python train.py --hidden_size=256 --head_dim=32 --vocab_size=8192 --parallel_block=false --max_grad_norm=1.0
MLP neurons of a small language model. Each row is named by its layer, matrix (down: output weights) and neuron, and shows model dimensions 128-255. Each number is 128 + 24 x the weight over its row's rms, rounded and kept within 0 to 255. Numbers have three digits each. A neuron's up and down rows have the sign that makes its largest values positive.
A block is one neuron, or neurons of one layer that tend to fire together. After each block is what it responds to, as a language model described it from the Wikipedia text at the highest values.

L4.down347:145133139126122089163158137115102144158106118118176128091146167130156162120134150123108113161148128149192135125126112102145121124162140117152147109133124104127132165137140153117119128114111140156119113158144139114082121161093144103120146151133158139156130124132104147119101178105132125105155187156111130136116094099115096114118141125115138151109142136141163136107146115140149147134121
L4.down370:164150145156111117128187154120115115107101125174149149098115129158094112136111127121123098206135129156121143135102145152124106180167156120131142113130133098100107149146155158099118102092140122134135142117144134129132110137100122121148098128123156162132092135144107151144149148112162127103149116142140106143131091146151091132149139162121101170102137122135142133125152145093124117152095
L4.down426:224129163137121164105123121099110130157110103066129092070134141151123087102126108130122097103109132148144189109110122131097121121141119105149148132166140111094107111143142182104180107156131143132093091099149136147111125129118126087115101096175149131130104106139118152133130111122110104127151104159147121148115091138123128088152104106153107132172134068130121140115128140142109136151116
L4.down642:151136091116124106136082134122097114128121150113169098171089126118147127126136109138146121121160126131088132195148178125125128112123136141126107081106139149145130156125100107126119157163117133117166155120120145157137114120164147128124128111146131143116156128119151065109105085119137119113159114138135097168128187111162091115127131114171151114176112129159115165146156096103180116133092
Final word pieces that complete an adjective or participle modifying a following noun, such as acid-ic, styl-ish, understate-d, enorm-ous.

L2.down40:126147141116156115136204145120111157124124066111150120148111163137159116153121096110109170096123125066119082120141165147137121129138121132084108173139130116063109095131142117130105114128156135163116133103102133139105118115191106096163108163110094131124122100133149125148096130104085132096153142145108169136168122127096130133156122144094137145102119097124136131146126127112124101130184
L2.down112:085139130118146106096134158104109159146141125119166150141108155126153094167121169123098141170100114164104096103092124130103115142168101121187126153130145151137095170136147150115138131116088105164126131120121119124153136100119169134135098102126149111134149142133128107159144168114104168150110192179145112127144096149128093123115122079144109138142140096143112120138085135115125141142136
L2.down118:160139143085099103173136167163129123123155135136106097130159183125142110129113124134120107139127144138142100145125125085125129130147127081116130105119158106134128110158115127112133175115132128121117096153160110086141172178139127085153123130160108151145106109117140089157130147133147145121142145136118154115155104116129104128158108103132119106159176101156137167166116086112112112149124
L2.down128:095091093101116117118156111104105107151111130126115140130125116165135145123103120133115131146127103153124111150139190109142138115138140169124149190131089130132111126113160122120136124138121162122165129134100147132093126128133103111161118114160139128157133095157152106117132120152084114121125150083138177134091144133188137134148100175119146080113104136133123094123132155180133144117204
L2.down182:107137152148117081111166157095161147185133143078120140123128172129116140149139108127105110177122115139102124126103134148099143091127073155120157147116143100102134114136120142106090130099135137122139175128135149108076116143073126086131163125169138153129150113094141167158079144100115124142130132171123155134137148158112115153138112110161101131153145110139100122081148142110149101118142
L2.down214:160104064155095125125167070098151132153124114116139168170088175076126134077129126109155141139157093127138119146141112149134116097151092148118119165135166131140096097110108084102153145129091142161125114092199160147120165164081173133109119104087152112120112105131068096121143150119143118100093125124147084104078132116099173119104154090135132107123146105141132127103139151121154104124112
L2.down234:126145094136124129134142110155147142161100146083089152128094125142128136131072151153096108131147125166125143148140116138122122186140097143120173193169079124120114158125126182137132115117090115154154153099115113120116129122127176122141108139126129117133141137147137137168144124118166148133090093130140085183142157151132138110090103112110154110116078109165132120120142097148167149141130
L2.down295:088092173147131143097105121168155155121102102130096134125110111152142106137130063102123129106100130126127152140138117119146140125106122123116147142135072137155139146147117117115168108138109139142142120170142130175137071151133109177130141120133090132118114110112140124139142092135076096102115194142163092121145114149147155142112115156146163091132100151144100150152154141136105092161138
L2.down346:166161122164164140130120164131141149124080155168103112127125149118123140163102098146105156124099122163130140109144127116108135094117115099100142119150104138138104086101101133156159124153118133158090112140131115091089082078142132125126143111112133131153124132142108125136115144122130103189151162073114148102163148096127098159107104136132106094135089131112112129112093130170101135148086
L2.down376:128136158134145141141135133149158178156108113140082132111110123104122106154126114148101172121116107176115142118152096118118133134128114099115122173100128125117160113171162162105152161109123097132101133136156118113116159129078133081172128157118101138175090142113126086114107190131140147130122111129152170119160137136130129127108129125125128096140146097120139112152126113142113124133142
L2.down533:114156115135145143129156133186053129125080108140108115141124149150158123135110096174078137138118111143143167143122163098139110148139130162146114142100102118101122134154108136148131101141131141155089103128123122137119159114134097095099139123149110112145107120142130142107125128124088126110148169164109112109134112102156167138102115110149097157098155167117139116171165163156125162134092
L2.down546:083147143118086138174109109130122117146142084147112133115162153153120127102104126171139156147167101148094113097139090125108114118124091147140129117140082170170141077166144121106161115078143108126140161101122089125070117112144133085137123108130107163113121129131100127167169135100147106115144099090086148150161102109125119138111131131132133125174081121164132154131107104109122149121114
L2.down565:140166142123115130082115144132152141142117136115134181165096111151163104108115119086115117110111132133123112158118158146165118148066101180186087125132171134091140133131130128131110092143130119135070129125108127131123111168119106174158110148113145127153136098104141104164098117075119164120128126127161143134131156191141132110106121136135148098125068168116150166156135134123153097080101
L2.down614:056125147164173123122094155101129102074149132143152125110158067084160134120125130114133119092151085142138160128150093146137145095135155120068132122078129128196135138176114132178118167129145154098107154137165151104135134130147183127118132109116119159141114125163105124126126148151150130118134136121138147094122143098143143138122105165125152127139137117140148088111121102143160125108097
L2.down646:123164116135109126108119098134107141130121154143177133162097153131094125127104097113122114131126134136142100089137132065107169131111133120151124172119120134128166118153117104109102149138147090120118133166112160092095143118107174141102103128121167146144149143123118151095151159108146181109121101119118136117121103098119138128116118110138123141102127170160150124141114166160136151143132
L2.down659:139115120179101107086151140128095137093122166128194131132126145149137126136132178117140136133144126137102104111136093110098139102107132134108120126125163161164155121098161138147112103139086113126162151129142144122114112114158134117085118102062125159127133127129112168133130136121139121136086102129108101091152173105122123082139152127108041149141119133134187173149082150102147113128116
Fires at the end of an adjective (suffixes -er, -est, -ly, -able, or the adjective's last piece) or the comma/and after it, where another modifier or noun is due, e.g. "a wide,", "strongest", "simpler".

L5.down457:035120150112144113144136150125121119127107105132127144205118162111121119116104117121146150159139120099099100121080118127123120106145135127119146105132125098111130124155163162150116126152154120113170119117147102132129122125113131106099100116097097123122120134147133082094114077145100151120160122111119143137101072128121145100111195140134089137131123111105097131140134148126129156167079
Hyphens or dashes right after a word in compounds and double names (Philadelphia chromosome-negative, Gomberg-Bachmann), the second = closing headings, prefixes like un-, non-.

L4.down38:115114104144156151131154128116121138170104126089149168095129155122160081116126134106109112137106116123110149145152076147142165114146084117140128112152151163175131103068114150119162148137146122126180138095126174152148139090137100091142132165095119102113150139113110075099149141141079125118089093153117101078176095147092140106102134101109104119151124126156094119108141115146135131103169
L4.down298:148134158112130183140131150154152157133168115163145070107120134161098118153118112123099103112124124121140162099188128163147115130157121137146073140132149134158128144142119135092131111154132144114149130157150138115125142119117147119082159145095143128143112092134150124138108134113117095110166132167096133137112104177134169153095121121131160133114155107126133167159142120168141127139134
L4.down459:086125143124132172117133110172159118127155158140098101128118092123096128182173114116120169128141128127124104112150149146162141150149112150154119118122111107129134128141187118161147124093129123127115067136112140142131084103120135136108129134107104164132120142123104104143156127090103200148126154187130140098128124116122126178153138122132129130113129084143105128158148119126154121150152
L4.down630:110131188146124128124087161185130109142160141155119171093125143117107093136098111104114141116129131114132155130171129115129139159157160121155124127123133142147124139136115090137111121093170109119102152117171117166157123139147141119111133120145129125119136099135138139133140128137110098137133126161171114099104099128164167129167128161145139144131143130117144142149160114126123133135114
Tokens that come right before an expected place name, mostly the comma after a city in birthplace lines (Dallas, Texas; Laurel, Mississippi), also of, from, Country:.

L5.down167:198128104131122154088123109112083118157118125111111103117128113124094169121134119144156127162149144104099085132138109136126115115141123077119094133087168117118086164082105152157137149131102165100107122164119147103098146138118137133185076106096134090160157133110155153080124109144137114099136148078128117151110132159137107119124147135127132135104094135115184129144147153149135149134132
Determiners, conjunctions and word-final suffixes that finish a modifier just before the noun it modifies, e.g. this show, dark-est memories, elder brother.

L2.down25:150168167092124105106123101147110106127147106159110121126102144111154155105125171155119154126084128119123084117128093118173141108104127147182097143182116171156085143130115125107123106114157154114124111096121184160138116144184140197154119165123097108162126106142130146122120132116154117093115125115143127125118119086138111117169114079106147097139142159173153122154137116131107134101098
L2.down28:088113158097100139081119158134138164118107104129133158133121123124139124164113123159120140129159146134143116103122115070120080128157119130126152100142107162138137117155075104126112141150177096102137128117139170127065140089126130133126145170129131122154139142165093123127118096112157138110125101102109153116138122096173157131113134134099119159102142147101121139147093181104121155167142
L2.down169:080103185168157156146139152105103133141123114105110123164134143090150151100109134139107129129095124164126166153133148150115137149151112101129151116129132154149155132148093134142142171122131109109148139119147078173158158163132101180130151135124162145153095114118163150139139154101115112111131146142176105126140126100115110112133121175138156161152140142125130103159118145124103133130123
L2.down183:089145106089138117101115142133138108146156169140120115127092122150101105125121120131110157127127115147165158132168152139145137103102141110118131170181117114114119117108125096116124098151165138155120161114134115090118109119100095095169132165112132100110121088109195154151175159179134137146102140114124115113145134162132093134059177070154123073081112135174147138096105138140081171129165
L2.down203:120164151105132102155156091113115121121108144128155144094098157083137187182179137128079178152127160151142103106130158140143116132120129157125152153138121099088110101112144092127136115129142147115151117132135086173124096115109148086172134152138118174135152138144086120150139142087140117145099090132125127154083141140159100125114132069123128179121109150112128114137126112127139106163142
L2.down260:157156153138130137137103108135123126118135125140103107104137143112163091150100087152078192147137132130113129084161085147118115144114124116139115126146123114112090112127139144158159139163180111124123157064136134130130167135142110131124120141118083108125064108092125132158120092181128099100136131127111129131154158131125102120166100118145108141110128145136140188097164156127131102133126
L2.down281:089122129165121093138151150133097125114161091165130133141124102124127129123168124113110115114138131091119139156148127130145101111126143118140113080109058147166148159147112113119098166122168157080134102134107111167089098139093122137134151109158086128155080148134157125117158094096168123135146140115104109165127147123181130125140191123121143149106163128147120130119105106155184136128144
L2.down290:139061184131145113111135095096132115140137120144117123108114133124094112141150139122093118110148131137136131103131134094116082105128138172141154113137111146140092089113086136126133101148172120120151122122105123140099108049154141122099107144136133123147121140133062151171113100121147133119154093145136142118123068140103174106093158124165155142114123123116116139074114142090133181107137
L2.down344:133099153106143136106090171108136134146147119175115121127137119145121122120154079112120115131119062138130151151146142124110127125119149108131164132138083157127145108104121151153126114130141131153110118153062111146130122108105135109152080120116127111093128123159168098127131157117116099113147170149151116098136156136152159148107126144134121131117112133140141150108156143134133145173110
L2.down353:102138144146146127126158142142119131147132090142112132139112120060090082167138094092075166102111121120159109137131162129128117100125087121100063112137114116163166133154170106145175101130150165082139175105098140140108126136082104144134115176159144147116058142133050136141092143140102132125139137117112102136141143113115142092121148123140127153096143145099158167127155132128103084134134
L2.down391:157092107093139121155114136134152134131131098169135098108145168158082092152153121171111135094162098156128094121117141150118145125107149139113119099147128147143148151116145115154112112147077125116116153151110075115194149111114182128094168097109136131189158126115126151178144105145126139132128110068135113151159161132111136114119096110117081116107112128147117148158112104133153102132096
L2.down402:187137153104098127135094133125140130141101127131138115117146127141134108109151140153099125111166122093135134123140095112114128113115128100147147115123143175072132136166109115126139128116134140136109103143091103112075099131098099151115124162120140094123148139138150167119110112119114109135130143127162092160101158108127109095099139073102114141170136133171121136171166108110128125101064
L2.down577:102102125163146127143139108141149142119154101144135117154126133093096181150113115152096094170158097138111099135154137108156130082133135107167134097132127162121144127129085131118143137109158149148184126140115148146148130132105172111125144139161116112194100162158154088158104114126114109095122120137133126141129168104089112168098114138164117120136160157124116159123122121172126156160122
L2.down584:135166136125151130093139104154115162100159117157092145103116173158182122185123148147144147111101129109098141138120115132116110151123137151131143160166065136130117109178164187148144108141172099090082133119138092134110145099103147068173121152163146111170144136072111162118128117148141140179122143136145107168130146117155138124160118097123124138122113149141168109149111088142120146137078
L2.down623:125159152114141161114160106106101130127138156153112106108084133144139121174094151112128116151118077085136107105154091084127136084120122164119136144169121121088163105135113112127126133129162123108076110093101139108119120110087163117174056112145109091106182144127106126113140168092128156101120115120114136134117102153127169144148143097125142155134136095121089150070120153155091146138120
L2.down670:193148089137093108119084108086093127111148103157137139083130163121121081117108121101109126150152089136121088118124136180104078116128110144183140113117138116153144082161114127141146168128164067151126124117097115151176108143111076130140113143103142134077137102121107115118135150131165150157118138139136115148136111154143141105115087126119137148117116131126144154162086104126137158098113
Column-separator pipes in wikitable header rows, right after a header cell such as "Votes |", "No. |", "Apps |"; sometimes ;, / or , in lists.

L2.down104:122164157127115162116100088100136090122188142135122096145168156125124153112148106146171159117145166168099133130125127137117140155123157124118125087130153095130113129125128098155119125138137120149127135138168105110139109132158119140122098147135115170129104099114120106104127103168132098092096087134117151119113124118157119122085130130174163106111132103176131092157153106153138123079152
L2.down135:122151137131133135147154136143139140092140098157106126126136129144129104152126066165152103110137136138132140133124120200171121148121092177112146148101133126115167082156132106138130120152135117102148116139083091123126125073139140134118140129126130153109084168093143092166070096133100112096156157146145124159156100122154158141095149133148092123151131139151112175095151153134103137138109
L2.down164:135120113129093116115129168101156136129079141111159132111092124144105118150127106136139105124112130103136137144132151130166158141115109174160147121137105087144087106200137095145144112117113132153126103073101116096152167109065131126131146119131144135139126115090156181155175064133146095096140139155119144108099111193131123139106140161106102097146155138142110140095096137160153164118164
L2.down228:178123089118140150098167095144113121132100148104107130134107117124118134142116134124150119164099179163120145142110153121090141131150128109144115071128085097108135151105115101144099133117133073114101167105107093146106134121139153105122138129094100098143138132173143101118159103121147095108118158119165127122102127141124090129124112117147151139116162113112131123155123162101102116154110
L2.down240:122128099108134161132139083148148146135147138138121160188110149120109146106109127148109191182167106122165143122124174124114146144111109106149072160097133108107121159120133094167097125135167108111151154133118129079094115138153116114169112160111159162153112110130122097156143136137106129094147086115165117134099164167113096147110147139141139122148129115150124123102142131113031129153121
L2.down241:112162106123123145144134148155148171113077134131147143138133134153153120126147111117115162136103113115145127150111159104121111163138155122147130086104152146141161109096133108125116155142070064113148090127075116113158114118129151123107131127102140114135128131141118129101109137175144145139150125147141114134121176138154143178107097149149122115152093136112139151146130114176113152068151
L2.down331:097154108175129163131139133108116131133104102125095138114091119131110082129111124120143112116116131149127089133106146172117150108113146164153108139120099102139131133160132094144125098123138111103167137163152095125150125149130101108094113126130164129151129117071114105100171124124103151090138152170143162135157119147118128165123171120118126088131104150106125113131115124118122119161126
L2.down372:145133107154129132160123140131121093093144106160132083142141109134123180092160113126131120117190114113163142110150114119134133138133142119139156161106117123151088113112152109104133180177125143130144124104115135095129128144157114126110114148143116149110133140173093075132101141110149149129095145158162157128155128127134146165110124127152136074085129092145147116128084123122136112080146
L2.down405:182168142141156163101145165140119132082114124122124122127134131070146081122126088134050111086112108121150101107155142147123130121113142135144143122120130140124107101117121108131168144118178108153133128154120093135131148117163174123170161120125142118164145111098122126166136105150115100135128142140163116111126132130110107141177145125138087131111115132090088123144146096179176163119106
L2.down406:085170074138101137161126123112114156104119112157117114082140133123140109144107143152116115182148114130132130172096112122134151104105115155056135119148140150118165078114113119125112125153086120087153122087144126126117125151161108136113124066162089140122144119127113133084152121053120136126120119107134110144106088140147104129145138086115127108150179098104111085187143066131118134086126
L2.down413:109155130152106125138135107115158120148135104130146114123133145138119099114151111091183106077113096142139146096107103093125174086143098102088120098081160117151123151145121104112123127128100145098103088138114184133092180157117091098118114138099125106092152124128068154128155144139121134102141102156132104115153101134092130127112146145138118154149153136126077155136118111070154149141116
L2.down512:116131096129148107125158124141153143198102145112130115155144125166131165115120107132155154148139102081130105154135110135116115130116122128111139119104146115168141134126166173101130117083094154096142133120096168145145097109135119132132129114114121160105142100118142059127121161156147115128145159128141116132111164144142140116089099106139133133126165153127145138079126129160158132078149
L2.down531:124109091148156142150122139150125091176101121163083141092137089146101116146125116125116115141166128128119120127124094175132114147115119153136126160085140150115118101136165112121135144155146133144090129142118095180114115102109122139142149158177136092141128157098121140109159110144149150136136102120156108161108144132112138135131121099133140093091150158115143163166154094117141110186127
L2.down545:149124124138131134140113130121125114122128158142119119160146170168134127118087151102099109110184156132108113175116123159149110134147128136068128158128092096165120054112103109113097190148130140118125089105153115134122111125129162130186126163132119113119112149096092117136119124159133162106105142103129090126099113115115120132118126167155174091124155114176126134090122123099147146164156
L2.down590:154114102100145104162090162152098075141102157143138136124103119109121128133101107146144160099174106093129091140127112148138135153134102090124136106111144084160116172143122087139076132165109100124107142146103137124149135117105127122065146125151141149153154152173118122150154142148142134151138128068136125107116126104080144086091125089141157155124149170079118138157135114100112139090104
L2.down596:169121161100125094110144116121181118131138139132158148145145135136139159113132103137130087130105127126172163161112120096167102126095125183124140171153122137126123105157116132162128143134131104133128137163171089092145145100137175127154144194106101128119102144085139090136127090128158110117148113158191139134151169159111127140066170119127124116126134118162115139097093108143130118124115
Commas after a city name before its state or country (Dayton, Ohio) and hyphens joining name or compound parts (Wu-Tang, Blu-ray, Hughes-Ryan).